MLP neurons of a small language model. Each row is named by its layer, matrix (gate and up: input weights; down: output weights) and neuron, and shows model dimensions 672-767. Each number is 500 + 40 x the weight over its row's rms, rounded and kept within 0 to 999. Numbers have three digits each. A neuron's up and down rows have the sign that makes its largest values positive.
After each neuron's rows, "fires on" lists the tokens most often at its 100 highest values on Wikipedia text that the model never trained on.

L2.gate1231:530449506513498502494587493458468456478537540538553504502489530534465497459537511494420423559499452518567408632444525551563449464521478478478528469514459460476452575433544621514484578525551522498534502451565525483532478561504526539506482515536513482490531555530510464494498535515499497555
L2.up1231:442477457447511434487560508463562448510516467491429495477414421481569502533458493545483430538502391475470465494393487552557501429502483505496510460546448490503438536514524509474478543561517501482518531524475603527524492530421507589510460521556509518465435498511591529524512535465488560486
L2.down1231:466520512539503515502451501545486518481435603544501502492512544444478484518489497520481573487548470505450540492598489452543499583507535564499475558496515414489534543528416518393487554473506547512424487491447473470426455560544456437543509463431454531520513509449431509519482477512561539513
fires on: " as", " and", " or", " &", " form", " primary"

L2.gate2669:583606536457509485492546541533519530558467490457519588491596559519521454513502464551583523542541537460467433482478479448490506470495517449500465466505519526524489505504521516490468480433518457410493490487490470559526466491520488507503530470518519517512524522422571457527513555526533460493
L2.up2669:527524514471485471544572417516565560572439561499563519548482490518513420554526513495540505471471516558471499455491509469469501470451428483501522557464534525520520538588548487547528508545497481487506457455500498576447496511523463429515539495467485553464517437528585489533556483461509400520
L2.down2669:547472496361559520446544492546488486552531487569462486544548516484505535494595499569539514577542507544551528471488538542470490487529524541460625467527540500501524476367494507518456480429504572534472471483486559500491501493509525540452482528578450510502411447506447508448585503537417507460
fires on: " that", "'", " first", " being"

L2.gate2904:527534490493482486542459462439487490464548484506518486517517561443569489532432548481510504519522518582534404571555486432507489534486445470461531486467465583494454435507522460534538493539458425502435509573410475485518463508499531518451531491553422479544447456473551553498491479520482467458
L2.up2904:516488443484530480566402518486523443444582550513494522499551511512555503513478539464535514471520536555588492546558469418505508517527491519492543484434464586483539436456537417518475507501534500498504520512491516483514471489519518472449483502470443490479441439469472526511426448544559536474
L2.down2904:554506483529533488520424483489401520436453490571481517509502476506528480507436547449598511461506545510537514553441527477506490479534545501525555448503422465575529549516497510506502505601446501459514494451533472439552506496460470526545464478477488482517500464523505545460480498551497464435
fires on: "/"

L2.gate2184:470506502530547522457523507452533471588456499475482456514508508564578438479487483405483548451518488478542598472561480475448486504496453502581541538530482488467496522438510486497511444574465476507437368535493455515463500429480541494486485494534494499535455503531535480492472484553505484487
L2.up2184:432473509560507501456548458495464489480501554521482552493474543555499482454439535498518507579527463513463507446540544485438555474507594498467464521496518445483471541509512452459485504517556470494525428480483477604581553507540512556545496477496537543504529540525547531478473479559519504465
L2.down2184:425458503466524535426477500498529468497530447488508489509508463448467456547494469532511509479514528539534478491529514555452538471521515433529524497585516570530493462462441546529534391477540528480547504450510482519453480514506500514491498487479542484550515433442507470523527529478506437410
fires on: "'s", " as", " the", " |", "s"

L2.gate1657:461504500488473560463500484515538527438443547506425453499544557490547521463519496545498510565547469511467481495494494542477483506497480510522547460496512532499527615470495504517496509465532454519458496528533519504471460430506484536493431543544512526514553475536553542505522570460438462426
L2.up1657:454486498465461503455452471516542533490547476461569557542498465525461468534435501540451576487572568548560566486466484503487500513497568530411453487537521522431430508498472474488516484524540468444405550499466548464534514523514522460486428503513537438506572516478519462477544487565472492516
L2.down1657:464560421496490450482531541489427391541520497515517416535490502522492512491552475534511473490441384479509532465485443439457448515456469520497539646478480496514592547480538550508531482477539478573533417490470526558475532480525532463464498508489561434497601473493578512548419490420499493509
fires on: " |"

L2.gate2354:507502499542594489548517439463443486490609505546470454484536474516545454530450548527479501474443565515538506525502476488444506493503420549517467519465547441500541505568520492412515561507458451556512488448569538495432513559459538470553464461519547523442444526495486408450457501541479454497
L2.up2354:543449568367482541534499519490461523466555515494504447457512453433455446559499417526534481477465538521459478543503465412483514513413508491545464523452475537400502501457470467509511399520479505499536446520470532482495543464435452459502505489478448533516551477454481531502448458511537445488
L2.down2354:442482443592438472473472513523477531551469514451454456555398465525515474520547531497494449517504439466468489512578498486483474505531541542514505423599506533556509514528451471499461552443471561478497546498557450488464512474460522563482527487434536522524441485494542517543561495462531595434
fires on: " is", " has", " 19", "K"

L2.gate2165:473579470443554520520487476581599473474531441510534571534541578490512461536457508552450518501563479445561482587482473488536558543464463570491485470522504455494484506538512535512466509436437529539531482523475458469468423462477450445503570429466513476472502492523508544536496565488450542488
L2.up2165:468532495496438499483513571577508486466484496521490525543439634536483515555490478514524452411543490483495470529442434538547511499501488562520414491489492448591492537484464526484506430510483521564526523559530435525494476500487595471514509470483504449579400516504538558591512504517495546475
L2.down2165:433509544454546521485438474451455525510521560477505432522478498450414491484474444508535530543562534434516520501542472527541469518514505510508522466531430466444467545542466492446532460426494498446503515418432449505563522554445525539453446552488576488506530481531550440502510449508464488510
fires on: " -", " –"

L2.gate780:506471441496454490478500508441457506575457490472426446500588564561502572543492515507546445493530546516519483468492571477407497555535377471503519478451530471498483540400499480485584525512461489503527469462505437584548490491498533500563514483422417480564453531488480501432509449464505480432
L2.up780:497457453496503470528543535489401485505493488439474431454563560491531482475497472457502465431412431435440476545547490493484541539404557457466525533505481508479494487454562456553513516504483521433539387474437494528581478474517554513529529495498489479498485581522538581488473440507475480556
L2.down780:494511535467434442447459501485529547446484518486462493566476529551506495540499484491524583569608510458512503514416532540464509465503472542562483501529567486560532429462494543455525490499482453531503528476577428532466517482500464549539537538477524507546495509468499539536564560499529568456
fires on: " |"

L2.gate1189:540514539484585470559519487521520490542487524465534465523437521544543454466554417460593466523529485504533453512548433530500520548488452489520405482504497556428542486550473394500538502494548483470475554519552564511516457473497581478557537471497527453617511515532523473515499491543477578498
L2.up1189:497443436480514493480564525496507459474485561455578535500464413515511422526518501435534543444509437537506520505483469516538464458507536477502556515493527506528491500513521473447486478531532524480538563564634547482480483486518509510529472530466517480584563556470489502549513477565571440523
L2.down1189:500474528465576472513507501456450542520531529562444491536475489488564535495462419448529470446550441505430542497501550462498541590456419552537542516505456527461531467531458498468461544505518540542484463527486440503552528505507557506526483476554560504511489480500542510529498477459470488501
fires on: " of", ".", "'", "-"

L2.gate3024:474482530527549537501515435485472534509462462432528482560486484513474530473456525620510485463577442510503509508569508522571507525517490530456529501511491563465529506641515568474510490480524518518506433493499531523457441506540505518480484608481512508473450435517477480478493498506480490502
L2.up3024:456513523556550458514502492423484463478512489491506478488505445480503452483536472576467472564468530457453427478456504515408503500459606492492451515459527490567479480363437463451478494463508525447454466521530593553510532460491453480460501396536435529518485506521520552476416508484507508592
L2.down3024:545468494427451495449507494460535534469450465486494479496546475498516507529543449508500473456497467466438561477527493465415569482442492453571440549628504468484468531471506480534525473449550492487530483448429518507520517454556440489495485495510500541445515528554489497518486515462548456431
fires on: " |", " about", ".", "="

L2.gate1796:501487517551489480495511516448458530508463497518462530501609523479520595500497572607593609438468572483465451536503520504416485481420457558532487520499484498476503446444548563509575507485467432457457482496530536543484511501551467420491588479520496533462542538507516540512517510443476422561
L2.up1796:463498496490447472632471584433456487577530490414479464533560529586485460543512470484479482501447513476518555442496509480482538508575485538443493505519493448565480495576551469489510493535496547478525447513475502479515498529528524564510488508549519528469543477490450511514521470543465484522
L2.down1796:511508560475523515502472536428483501441514569482524589528546497545531527546437472503443466533499523480457432459474586450512564532513523505506425471507469459488517476468465463521484528536490478490533547550509450458480491473512523505402503542514483468548502511469489527515507600512521560527
fires on: " |", "\n"

L2.gate813:541511531587506492484648453550526533483567536493508523435454559556514496515560612497437524476490523431561476467549378491465421451427459522473531515556515528421511550387479539501515604492485491496451460515511474439482533532566620479538515445513459509434539495466479516547544526577479514470
L2.up813:506510525445542424523464475439575517527579508524526469529523530503488450449465483570513461466568463484504546513557500486534470583503525535488515455450505478463455502526424501491455517506501527617536539527488450499454467529438510527468430536559459506519497485451546436482533442468542408475
L2.down813:421481496505482554554510550503535527494440557505504481534544475546524512514499491483444496517474495526498418480491609465439464456583457500525495475567474550548525500452468551470503495518498470415449459535540533539575499530458473442574555405460534511517542570499497530553514526586446554507
fires on: " &", " and"

L2.gate2965:520487482443451546549542477514521489471520505516479516486450589565421540511483535474490424520498537540615489539471511504512543515532556466547465554548521498542553436583480549573491561513483486436423453490450509459567522475521433513453465452515446488579462469436422444523468489467511549464
L2.up2965:498549485497505548479553505584501474531483494539509510482517523445531504472483547515460489532479593551467475548506513447518612523468536468550460556536481421461577498573482506547451485528530574537479500482480663501513487432496420498470543488498477502540515467524486421519514525547508572527
L2.down2965:498506493494518548549518482522554477541474427486503513468538405399543475533503528541481542472483471489498553497572516545516459492494426487494480443527518491460424500475530541485526418476481519513532561506530522433502503486521528534500503555500496499445451541554544533572509409516490474455
fires on: ",", " he", "),", " War", " I", " time"

L2.gate2859:539492516448482486534461531488509485489485473501541429534493512520548526465442543494431530438491448540508509518477527577522449476496498488497496490543528466544481452487496517479487552444490498463486501539508522567524483504562535496484577555467472526535488542515507531501533520536471555458
L2.up2859:476472474490471576486485454495493479458497598506508451500504452531529525466498490484413539545488507459511503469522489511511518474459484512581485396524576558455420503457492426540520593580475470506491465495499496542498526437441489483467569492524493507466521541542439492463555443575501583507
L2.down2859:538550473511478502533477526471496515533504435491496489461453486540524471446533575556510437576493535540486523508453468540473498503471448523517525513469529461539541508542520472522420413547511564513492523485452477531494510524474582441498443516493549562531463431487507498536500479495539507464
fires on: " and", ",", " or", "/"

L2.gate1113:536528478560507568476423477496486503495460469456494537404526469551523486446492444485494525419482534495441523489534513446477476470525475466505550465507479468512426513534526440508541476466441538447534523492440546524518476504490570529374491524522533485430464444473438502480467503518530429454
L2.up1113:546478469441461533506417484504454422544500489477537520433530473477436439455472470509577510445484529486474482407532505446452480554508529470504503551595486496519419479521513506500555524500493526468502437468492501519558508439487529544523465411504526469481502499425454512536558563485640489464
L2.down1113:463510532474504480480507573427428420489545461527478541474436504494544507477473528529492502535463537494520535437539470493508483499539537475507495502569499533546485487533449591455572528468552499419432420513448603519547478443473529488447453494450468480507483463434530537513507524513445432553
fires on: ")", " Sh", "\n", ",", " –", " for"

L2.gate199:470568422493572454519552534489520529577551528481405519482503526580482483549490509522566459503513563457475456547536513499468558474584527501523473514485521521460545462533493492470511449444436469515423531514489469564488426478384502481465527496512446511483569462504461523495471476488516513480
L2.up199:455518539465512537508551459487491492536470477549491535488471556502487447421500450515534573530502544533547495518574570458505537548518527439520542502581483467578556557487559500567515536546518491506454497568437445480539496502565499546468504404487417490423471565501569459519480492527509419424
L2.down199:563490526515471520494489497439450510458439524568516456464463456507534527513531541487459459430467439509480561458413486575451469416517499570521454452495561456475481474512453426527570447470492575551504507524489464511480492444442449387557486516552548497501557435503569433544525489471498610542
fires on: "1", " to", " member", "–", " with", "-"

L2.gate1865:514529404498543533502578507474516489562476500524525521409486511525541453500639472475544503401551512469512490497442468491476392495519521518535495512518507561449473571460516464486570492428506473481535582516494506504542500627511483512442471489480502498495495428496510470515409506502507507483
L2.up1865:532570508508522449444557457547471512510486547418465578473507509488478466538508569412476558387539544596447469497536465514538504497504516467494437469493481533572543529503487487501497543499501486472480513442494500497460431545573424486500545461473475547484563526461511521477450492545433447502
L2.down1865:537479420578558544488479537448544488505438488632505500504465538476481511476490483549506549541454468438526526545452529488527464490472492549532529566607438501480469562449518436495439496505559525481550503501498509510491502440472480476460499506525484483486477388508472515508481485502527495450
fires on: " and", " &", " with"

L2.gate1972:498418518492492483530545544436495465492536435566490461515495523474453524462538558512489505412500509568481545544504507583527517494488612515438521540515547520480553540495599464543479465484457451472500550515453550495568549518570501489540491567523501520547490546538403508485456542474485587447
L2.up1972:470509458470466507435559484448479501527534489452487532474493542455496458498484506474464462562511553491593540454448520526512543503437493520478424469479443501418550518481542463534546437473507430513450529469482508545483518542530516448560481474450543504464471497529440515508468543518536387503
L2.down1972:538585498512514484442513511455559529546448591505567468469458427566518517549483487532524543541509458427485467514504430455513466494475425506526537473456494496503441516509430511453496510551555534532491486502516506392499503497479523493519516535469583526505452543420503515559471506490441519507
fires on: "–", " votes", " others", " other", " goals"

L2.gate1595:516509489488510535516520534549513510478479477531479532434503458569463498524554471475547536506477489495530499469538478502568518564510533573562457447512533503489518511524479477545586516500463498485545503469526525468501495515493557403541517462452601508510490483505453487460513550450460498417
L2.up1595:517578475482479476482541535543561555486466473574481545489478542522471494503511406461450456522484523508521487434542525488573515528548527551502503539495489443479464473559527517491482496494501512530433533582515527524518490518498528466432494466539528495573586497503402432496427566549490514469
L2.down1595:523525477465489542502475486536528508522500470452509569490455558480521590446539458479521544506540553470516489584537456530541487549511510490472449515507540525551483588452537519447516572518513527433471439489501537489525576500543556550431487494440536523504508574517503495522550433495457430521
fires on: ":", " |", " –", "\":"

L2.gate1740:498482495460428535475594512542525438552476516438497513531473540529542490555512472440490484414460490462433509505536575516484482528485459513535448478541541535535422543447512473457445500525461447529518453535551473468410553423480571566482443500469483490554491444523501515525524528512479464589
L2.up1740:587496502537532510477479503507489479508498500509456468551419527522506542454537523531476505560506450478454477517483529471503584456530447564538442497512517458484436462463450531529452528486483518548481543521503529520452512482474418466501437510473564495530494524496493511519494458508480506507
L2.down1740:498521511470544446521479429537538437485562504597513445492508510499486486572495525492508596421476527547567487514423489511506487465420472471479487476457510453461534461459546547545556480424481481526499513473458445499496503446478547542524484468554552482500467498515477476521526422482544508472
fires on: "'s", " main", " went"

L2.gate2649:482537438518478531498478501508477551529438507531477490477492546455503516495452495500516485514449485499497420536550499464434535466542433550566493561502477497543471551643472562517529493494489533511458468478491574537471480411544503503521479524497546518500506474530422493460554525468511468508
L2.up2649:547436524450494516532498522544485504504509425529559505515467445496510424468552481478535569575485541488501529464553473516533493515553450484480450502500580447551454549442555483459420497500442561540493561511464501565544469547548538560537507462524538505496565511480471488502499474390516540473
L2.down2649:458493528485520449467548468474522521512595599568504516528550474453565574512498484521482511475544464501548467463510446570587472543525502525528451510505508467565513528480507506488430540460517484529566460554486475568508446475503529583422462451478475498589481465556469446485554501504455547521
fires on: " |", ";", " 0"

L2.gate2958:476505504459515485436503504566518474488563478530528461445518487525444497481483467566593494476502503561560492519487593528486467567498543467472504476501523458484480453549511550486480481456550553508468526497477491535534571453586561494429536498461551551570518475533487531554483484532447461568
L2.up2958:457556443459446488492456486496517486414514568429517517519548455509485549466479493487496559511501541508426598553538425547516438530445506449528559532532502524509489618509380485520483491465447490490482483486543481535551520486489552450561476524505536524484568554490489544544474465493485482492
L2.down2958:526467460508538480457484510540486543599514495542452539479466489493558540486493491541519492513554507500510484497456533511485561494439572568516457543529536466471408524575564446509562522418513505555514540519592564509436485555486539504483548492471449501495489488520572495529470506514463542475
fires on: ",", ".", ":"

L2.gate2238:487516476449506541565481459498517445445553541499477532467484471548520493484551510486507500521435495597572469528400454535519578490488540536502470509549538565446512532541483491484539481474547506569479517515472502457486453508536577477493421465442548492537520443524491442507497462471468589462
L2.up2238:511610425466469529499491487568494415543521452430510522526473497442425473533467471471481489527518504586504522476482469521494529544486554529571502521565514511490563513451477528573477443469499532581516499486500519470427440446494553478459497442465483529471507535490487503539471525521496535514
L2.down2238:494530515588488503481471532631480514499531495509526464519456461454560508507469470538525498445513513405456495528541472500524484526442560447495502506538529492532489456598498531447535598506470481411455464532452508483477443575519479577506486569490435552484514539499579484502495507486478460544
fires on: ","

L2.gate2337:511520490489475505470509551500458463450486498459538498445521563521450542519437509450497482537462509484466428572455484592502465553453547516519517528505515499486449511488466472539501416496522485451444463490497554409494530465505522506523494500521420507555557540478438450521468548422481517528
L2.up2337:535545432462476585495500524487482518485538522504511565524453508416451501441496511478520441550488452489476473468590547565477456486508565505549506554530458529546489553494507557564503526533474535506462547462510521551454478517526512551434481493471521479505528487467536568511513450514461608502
L2.down2337:484522532511523453468524452480466492487554560445526504480512516540517556556465519468475427406478502477513530567472465535547547541475558484523524462525527498413545424548531460499493461495517487496513549521453505466530486547412493489510544478502494520463474517500565460520522490514543406507
fires on: ",", ":"

L2.gate2684:492580537480529482559536501489483430505548526465532369535449474480564489459477429524499513477561539428468453441545473461557511569478464546499524553510466523406510518563443502494537529557499504504460460450492436536530456488539537530515518557561492432531528488442463519596530518513510406524
L2.up2684:492463467446462532457491553549525505510487461541562518458505460500513470554540496475449423491463502574445553536493486508556482466493508482398498429463520427552511565483480485450476491496489520510517528561492610487510471472428503566468451531502510524503485433505477502530534436535536496466
L2.down2684:490557551479544453474512479450579483526524521498520402524489521509529434480502458518615508519505489508462525472517445534437541550519514532530532515487519553421461518534459446492499554438502547476604470468507458527528501471515444502500495580503543487547498478422559486527498593505557462461
fires on: "'s", "-", "'", " of", "’", " the"

L2.gate369:471564500512484462542431490484524511596547590493515496526508543556497486492514470463432548484512455498559540544552474485526479503446468512505449528493549520492448509476483525459514516602521489459501509505475503490519471473532496527474460445509490446507524502493413470499471567510475478561
L2.up369:556524464530460558479521505437439477497462495504475511485495470502460572489447483515455530477472489539439443546559486549545493514568449503553482580501530507569529490469466497575541489518427512574524531504513514489459524524489510465506567525569479568581518504476433479437496519457522539441
L2.down369:505484605500532479445469473534457459471513491460562420476472550563424456413534519569484581578527536509508484538495505504511509485448499461516526532465501422428542469548524521474549485528462509401533473506462414528549497457408411454626444507479455506437505446432521498442461470412513485537
fires on: "'s", "s", "el", "en", "per", "et"

L2.gate2733:490531467534471405516516448433501484436563572464525540471509470542555476474535488506468506480524594516593481439491530542463510545479486523479432545474496497575503517492532393495511441589537533475431553540543443478530561515514477503478407422467556538561455605457582459515549507502498565513
L2.up2733:555491569526474474547489530557475565526542551415552495522494603548445524460567521496464509511512545531528510526506434545491486537497557406431443427427489533562516544601527466495541564442558457467500527498468435486515489500495545510530500433394512475482520506510525489515520450502531459476
L2.down2733:515575465465519597460506535502552477529499444493482489517549537430451521568533536538486490505412479427463498525461504499523459467532493535465516494546435524521453489462500525506509516549433509476471447511496507498516505538517519436461476470525476436520510551564506515474568532457464518558
fires on: " and", " (", " Air", "ing", " that"

L2.gate2857:445381556455508544491508543452545439526460489453453464519521504478541492503459495475449474532501491497452551516522502460471541400466558499449566481530470431500493491480540505503517538560480475547542523475484536524472482473556540550493523482487547499471489466459445501563478488459482469531
L2.up2857:472512578581497557541467535493572483480508536422518546535451441386445479430457487550423465538525463480489512537498523515449512512534556524477572534461481505460486509548509475477511500536485517385483534537431520504518514516545473520422531452466492512473447455467473463557491481402515568465
L2.down2857:481505514477547465553534452544456450445480499489459585500504474560514566564494479515534502461514443434530422538463490515494573526524494425507423525662592547498472531499520534524570518471571451465494544567529537489548436500496489465452526498487439520550498525539548510529537469499516525455
fires on: " of", " such", " for", "\n"

L2.gate3032:480516454540424477470474502477491487503442504528548529494542455545501524478452518544540506471490527516485474440488529601538475505459463524496539480470504491474477471457450576458514481484553470485533376441422477492416537471453415499472541517470507533469526543460496475558463475447493468502
L2.up3032:492483534486489510507488402412505473507539509504442495458499544547506526480475499472587514587459499438483528604493482491534481508516534437492503484552530544468518529491485523481520586542427527546528548480464528457431523544456476605456522472547521474471552459471414476488500491499444493466
L2.down3032:476442490516429517451561554498496538536492464464427485528494459556430518580436402530485594496512587428466470506464530485528520485447467507518561474675484408484512481529535427458478473555470600485486522513484533553510566441577488460541516480436546512467497418448462500540433548434528518501
fires on: " of", "\n", " era", " crime", " |", " Vol"

L2.gate2530:482508468477512526466381564507489433498514566429494449474501476513496470486506505526488545461440497563485530488546563512481498518429555499571500553522538475425521512504513479484485387396552460539494491510519521492521444478493451523498543540446527542533586512489518433484503449383487496410
L2.up2530:531487493493512507506529571500470457583481532469476540534508558469437463501519514508539455574504499565488511443563537535480450467498427600542544590555507476551475466511482545521486544524486477571466533543526518479473468456576406577483501521453416509507559563512460390536521569410478508500
L2.down2530:496532520579520504567471458413490529457399535568475505562569429560513521452490452479506482421520472423514500476548468503539525457497505385477444443578507520508501482525507521504498474482474458431568518523490524424519575506463508471446445526523485484472458505527620520504538465522538459572
fires on: ",", ".", ":"

L2.gate2832:487579405526537515579544481433511526439556496493586486506438547510479493495503554483506530490517475536512554448533521501541487554576457490551493557513470543453505499508495459479521447575520435478484459503473506488417563431459494481503501566496507439489526504522520542508483539526505497497
L2.up2832:537553441543493484504477508544543447505516486443587507507474468427547466530504562569537504476539477587490542445503473532543556507498553484487467472494478529550496521527448516512533518553504481500490436588497450463507434567479559514466519476495533529524453421539510496569472525509504482618
L2.down2832:457526528433546488506502470527492510527494456488490449470504530523569512522529493448452528456556491488582523517511530504502458526569466566495526467430460483519527486503501498430556480461508495511531478429523500517556503432490484470447537501488370488529486541485511495471477543467443575504
fires on: ":", "/", ".", ","

L2.gate2040:585444505459552526473577487580483546512436509476441503470508457475515532518413497499427566481406521463575478485539532528481532551504514478567478465535533525486420475462538488507508473563502521552472500521486506519440555500551489479440463528510483527527435548515569491488436497516542601558
L2.up2040:429483613551483486452463469466526485567508542543508494509503474531507515471554515476502454487505436473473571464514487486539518382532524513510514507484466471486473510483437432535479552496449494554570467510516512423519523477537486424482514512510507529578522537436536484545502473543457553486
L2.down2040:450531440503498518513480462489517486507472445499513420526568507524441541547535479413464519530488459458497482485474490475497454531486545520493582463508445568544489506533529522478521461487527493465483514475565488571437517388424507573485521572496467480451491521422452521504570411475497466460
fires on: " the", " as", " |", "b"

L2.gate2293:522515481505468515508436467485516557561498560494556507561496457504510435548485483403466481396534468484491548532539503481465541534432445495509469505512492501515493457494437443534503545522541486459579498365493488581471489501547523499477527502522520466461502503477461458518455486483430486484
L2.up2293:513509419459502486491445545474423520428552491438508467505514463547509469480475499505574446436492523495499478536467534487467523495494555461532495486520496506541473506517457501494508465435515497458415487512513492483443475512489532551533497570419489518469491462490500444521463548483544486476
L2.down2293:492500536439495470406565465551525559487457455596463480460583557582472528527542501522479502472542529490449516538507437481515411448523452438531500501488493506472518473505482458429482485499425537446563493522429514506546523534455487473579472451601475526472486513517469573470489442513486553495
fires on: " who", ")", "\n"

L2.gate1952:458487547462440534504437552463470504480446503526556474440430516528505430476544475485471484483520494484492467575505551508437458504464495515489483511499468519436493506503540516447484464475462495498449573507478481520544524517517523471539510498422559490527492552549505574523472455524512550537
L2.up1952:531542467507506570386508476561430482453464462480520515539508549458480535510538537505514485471483509531529590495434521534507410522501451504477514496489471546536521534481503497543485523530543499505419429474467565493481509473550503526484422485475543508494480430511519546575533448475534570545
L2.down1952:539498481486478523520496460453524499506558529493477475474504437476524544442501501525492473512461492508532462490516442471555541502471524500551450475518540413368494471539497499445535532552505484474532519530525453513530524494520514496547514525589437472524491486482501557543570493522498554556
fires on: ",", ".", " .", ")", " |"

L2.gate1926:474460493471577513555549496438543474450550530554482482437537543578512504442537426489554497520507479492476494532461513529537524504515477472460600461477462497502523542465444536551554494494471469460535492523503524527427460511453495490535451537485517480531497459494449535490535550451519515525
L2.up1926:566529518536535525495448454453494544489501603467505523550507477483510534470525494495457477536517571526457518578481557514374513516489507551458481537504554529464514495454455522521515557573517539471496460449482553485508487528495463452507401496585464493431513581466456489466536464452509527447
L2.down1926:462561513586489503547523561538450570442453476517516532493522528495529531512539491446578491504475498512469462489396517529465476503484479508529461517456504527433474508456478521487583499448444497551464518513535466516528509448488467512486531573498586482508480449605576532462508482549510517521
fires on: " |", "s", "d", "or", "ur"

L2.gate367:546481469514446464444478602478494381408516498578500477517462472541527490500465511449557447480472536417527465507512515566541482525494481523546441487525553483403566504521478547585517502472464474463513545495540515505477545554525491529474523504401541503451548490484522481489486506538486457557
L2.up367:492453596533525506491508522398517451493474476504542510493522480489516538527473462560528419516398488432482531499526463560496502506471473463449444455515448501435447458453521549542480460470462451505520498461473494487460480446563564516464474485505510536480464526440441533493591567436551467481
L2.down367:494496464550428502493514516510441451462498489484505533430500453577530543497506541507532597509554563432458482593557488517513487471450436488529498527395502516456425554460521495546528520480530510460483475572485593501575558535540463519475503527515448463474457427467531409511470518477535461452
fires on: "\n", "-", " other", " others"

L2.gate1395:554492513520537479536427474489509494473588480463555534517517530586522440434539525498468404494439460480494544567486474452520489497516503493499548492508508492493533549452533518438501472525479500417486560474539496502453457498425561536463459534503467469456472553568549453517516504436529482423
L2.up1395:575536519503476462483484588470505520400528469470640514543423444497557499423527527478488503504492522507473481478517496491543537516457525426544531430465398476504453511457492487530467551482436444530560488449493513480439553497508539507501462520500489545507540463524463413554525505562603518489
L2.down1395:438539451511492524470518538529508466446505518543485463507517463548481474528516537547463413495496508499514511429479517498467486503477490543561477493531489519495501489515412465435534510498464537477486463505437530516560522474555544544499527543462498507480514585473491456542497521445490518583
fires on: " is", " an", " =", " has", " a"

L2.gate921:522450497485521548509455501526483425552495504518575543477533447569494500516514561446518567563464527483463476470483470487478554531496463456622569529564432476479501469555555508484470534543456551556472518372560456513564428473479490512474489561510516509564460528481550533554389499474541503485
L2.up921:503497517466554500503514377436606505485478504445529511437491496454550524423533525467503507485534425477496599505460436525531492599453475486470511498514553560567550487494544498528542460462537512500462444464455534519474558523479519479497513450464510544459537434515605465543550434476411408566
L2.down921:511474551478496564488505618495482408459494479485570566546522476558516466575416487432525509537481514467494501487405530528459507477487573548483570494486449463406438530506504512508507487484563500564535580483482476488423457505437527483535503579537513533552484431490443557493460453521498487461
fires on: ",", " that"

L2.gate2129:487443540447543439567521520434514477511489480482548471503542480537508477509503465434538479488594514502529504526567503616499488519487491500477501489506462481445531629462510552519508488579470450461544485519472446526484499471542503488519455506521511556561495460468487534437474506485475539537
L2.up2129:497557518460486512481457478496519520489521440496541622526524481463483493461498507496487499486562486502560541401493534516544472514502509444499468466557496518546455485522502467538550516457438482584523509531403540468510449466543502494473424462412464507493530551475503429549560506585462577483
L2.down2129:487519476468533533461532501444468548468517514408499483524490496552564552542455517456539509516500458517430438513479451421421551525480516504476466488484493490488483453513558491427483439476510516578546460478437581590500510572540525483545510592451506538408468468514585567498515523480572451483
fires on: " other", " |", " this", " them", " which"

L2.gate1258:487532550495489421455530455554455551585483466508476435433533527574546512503486510500494495519501451502444442514481468526446493503471515478531582492526464537468520497507518420468483521533476513555482523539489526463545458496566494459509440514488528525525471518461476510482465404478526548469
L2.up1258:488510468458438470474485522452497547496490440492562458488413486456517491451517531442476483406606536482554567417511566445581542465503494535539451492525517454512437530553490524498566414489497469453519537533506489560516517454510470449513538500471500450472485447466529464520561503518538415479
L2.down1258:432466490541500512447479515479493574485404510442502399575464418481476527443494500531430604556525514523443429420473514496423435462518442499466481555480499480509468447574436511408503482438484506582445497481505523490442522562546515524504500413482537627463483480499518438581473394584507439455
fires on: " other", "u", "ip"